Weights of a small GPT-style language model, trained from scratch on English Wikipedia: 12 layers, vocabulary 10113.
MLP neurons of a small language model. Each row is named by its layer, matrix (up: input weights) and neuron, and shows model dimensions 0-95. Each number is 128 + 24 x the weight over its row's rms, rounded and kept within 0 to 255. Numbers have three digits each.
After each neuron's rows, "fires on" lists the tokens most often at its 100 highest values on Wikipedia text that the model never trained on. A number after a token or word is its count.

L2.up346:146095130126141166110138146104141159169144140114133158109144106124141157116146164132100120175156088145147080163135137107113147140140183105147135114106144140162083120130119169113149147145139103134150126141149139109084116105114122106072113128166072149143147163126094148113149138170134121137
fires on: "until " 48, "ent " 16, "certain " 4, "do " 4, "live " 4

L5.up53:126117071137163138132145138141148107148131142142118109123122139126170139132155080108191123085117090095171122148140130096156125124128112142133156091133097176122126104106083131124096108166123114079124096145106127145145109145106125159144093123120148137135128160153095163132118096086127145143
fires on: "_{" 11, "1 " 11, "." 10, "2 " 9, "z" 7, "6 " 6

L4.up236:087115136128057136157093125124116121104138142118094133151115091108141129136129171081161127165150116133135130084104120145104165120080129081123139121107137079111133127107131156113096074141109140116086101185088159132155124103155102084104154106101093157124124106095128158146084144133086129143
fires on: "is " 27, "ic" 18, "or " 6, "est " 4

L2.up318:109086133152139148084098158136128132109149109154147134105156156104117129122104110129131082149151135146149091140132130138176150120134156093121160107099122127102114087144117168096045074155131112079123104120090113139095119145078091134100105142165178104099143119123102145116135164089122134125
fires on: "der " 15, "ina " 12, "m " 8, "one " 8, "ala " 7, "ner " 6

L9.up339:128114146132139135127157137143146119122131118080103146093110117115142114130098118161124126118135105116102090132128116125178149114187113132128099142113167181082143142142082083110129137089160127131137104081157136135163086111080108165125108149122115133111121182093156126104124139102148143109
fires on: "an " 14, "t" 13, "v" 9, "===" 8, "dis" 8

L5.up307:148099135141114129145095139109152174154149179128132106109139125166146157144160111133143123128121120148159137145124084114123139140110129082109124170145104104144097139135117118103109112083107111118104109105147153171157125104114139111125125121120162119133148127136147121130099112092135112125
fires on: "\n\n" 41, "our" 12, "- " 9, "cast" 5, "ret" 4

L2.up58:123083134132112139157114129171116132119099124152135156168140134141142141147132124130144137121124136155160130122097129103140129178110150112148150089091136123131110139173151122129100093118165097138128124088096122097114143131097095129078143146152125150100124146143141142132099140070138117149
fires on: "Con" 19, "Arch" 13, "Mad" 11, "arch" 10, "En" 9, "Coun" 8

L9.up178:107123136086134124111124105151131140133179161137139137168156111095138163124120107106173126093157142131145126138158084106147109126118155123147141113104166157159129124142107119152133114147110127179109130158128168138150121189122125095113108117150120163152127128109159127123082159151148137140
fires on: "or" 21, "t" 19, "m" 17, "ex" 7, "em" 7, "known " 5

L4.up8:144100128113095144092126109124121134130114112111127088108125122115149138184132143119105125141156135157156110093127115134125136112088136145133189123052096143129139052149118109129130113118094164138113119114138099102118162156137115124183171093143073126143172169132160106135118119110082109122
fires on: "ri" 12, "r" 12, "aw" 11, "ad" 11, "í" 10, "z" 5

L5.up248:123103135101116106132084146143141140174098122132131146162121125118154159151098154125175143152139102156150132139106139106160138151120138107067123163121102127152120116064132122131146119121117133092150106082129083158137152113108109090114135114132101165117104127121101107124155081129124151106
fires on: "had " 22, "New " 8, "with " 5, "our" 5, "97" 5, "announced " 5

L5.up46:121082179142142122105092144134099137115108153130109069131111152150155129140111120129144111129186093120122105126121123151103131163158123124110133133133164120125161071162136159096095124130106140161062112087176134173146130131151109137120102148123108130108090141118106106148109108111120103120
fires on: "il" 17, "o" 10, "u" 7, "her" 7, "li" 5, "p" 5

L2.up267:080136143170141160125130141115111123143147132109130118138106085134157114133145116083124093134155133146149127110122118155141119163115147153133139152178120141126183107126105146125117104119075082155103112106084085184155079147122133165144137106153152128115131088134124125129125126099082095132
fires on: "|---|---|---|---|---|" 14, "first " 14, "1" 12, "round" 8, "offs " 5

L2.up242:111184168142153172125135124128132086116127157118196144126105146156115136148148126106166127148123093127156119114141074109178139120147129149126093100161089131071136135104126132128118079141106145128165085103090122123128166122106178105111115097143133107121108138113086136102133114132094128141
fires on: "dis" 41, "h" 13, "al" 7, "under " 6

L8.up334:085140130130158106124128136122127097144116144122140124135116120101153108102099112127110139123120085193145128141116145162122093143123189119131174116061131128120121089109148177113107116116169107135137127153140086171153099135112151083087172105111104154125127111158104135113118118138122154118
fires on: "-" 36, "pre" 22, "di" 5, "ge" 4

L8.up335:110127119139119109187153116188153122145149134143170115139134118119156129144123148135166094136079125119149078149142146145098114136104139152137112107079131182137123126126118157144087135177120128110134170076137117145131095124113128103153120126153121121138071142173128138107137139090147132127
fires on: "; " 30, "(" 17, "% " 9, "." 7, "/" 4

L4.up12:132148114085145167136160104144181154152145096116136145154123139130145143138155097161108120106139119130132075077120124100169132169122083103127102149131118134170077153138084149128124135133112128132087128150143139125078145119132137146134090131153146132108110120134129145095131058189110158088
fires on: ". " 29, "as " 11, "later " 9, "also " 9, "that " 6

L2.up45:145159152119155143143135173079093170132150118107121111123168174125120167096148128136166093126123102139105115175122103136118080125144097110142103131158151132145129181123150130120164097149117168187152145148137160100104189145132115146095102109116101155097092106112141117124141091135133098107
fires on: "of " 15, "ber " 14, "pe" 12, "eller " 6, "“" 5

L2.up297:146110123108144147096127153132120120100129118148185142092103125148123096170174125127129153165159164095119134109097103097155153137156119106108116098128160126141116140118144145108166127136182119156135136164139097138177156109107133145151144095152095160065145092104147135151124138146106140133
fires on: "Al" 43, "al" 34, "ill" 13

L5.up167:126069092126134075101112152122155128133102112152158075145111147129133159158102128098120110107182099152107124170123115100111139116142138118100139120130148124147142160147154160121099149086125130166144117103200144131112147148125099164138073124075115133129143148102126094122143155131144088131
fires on: "." 45, "ver" 9, "happ" 7, "be" 5, "tim" 4, "cy" 4

L4.up375:133093127151119117094131131108072168129078096101152124172119120130113162132100153158179120162148077133131121140120115112107105088144167169087128165107156139098126145150111150107100127133107163146097136124166155167150111148111148146120153120164088109079146134094122144076153114153171110152
fires on: "year" 22, "anc" 8, "later " 7, "late " 7, "Later " 6

L2.up182:085128118144185121121098140135096135115111084119107103161076146068157163135124131145132130122138149119086130102120119147097124178105104128135154105118114133157119134121137122138148134132087080138153134107078126125179117129196158132164160111172135164117157086119127101090164127112112114114
fires on: "Sp" 15, "–" 13, "tr" 12, "od" 10, "ematic" 7

L2.up15:063079198123148103167140120098076133113122110097153107120098122109137150164131170110155119167160124140125125193132147089108137148098166141121146096177132163121110119137122115141158150172112122120090126114068131157134123158144115102106127119095072142091175132113102120122101151146119137101
fires on: "Comp" 22, ": " 13, "Star " 8, "dep" 7

L2.up161:143095129175105139136129155132145101163102162120131151099170130116151135125123107147154162120146074118109141160105130138139120143138110103106152092101142148127136141154085140112113141159119141089120124133100150115120106147083151097144109098122137062135105120137106100156109152085167172112
fires on: "eb" 22, "ches " 8, "ø" 7, "ink" 6, "audi" 6, "ä" 6

L4.up226:130108131128171164147149125107137084121150173105154110134119123090114117134114086164134126121171110134116132150122140125144162142087071113166123165146089132105165124149068150102118125151096136105109144130102137153137155127063149123119119089103115164096117139107130142103156147144143124098
fires on: "had " 15, "has " 10, "have " 9, "children " 6, "employ" 5, "eg" 5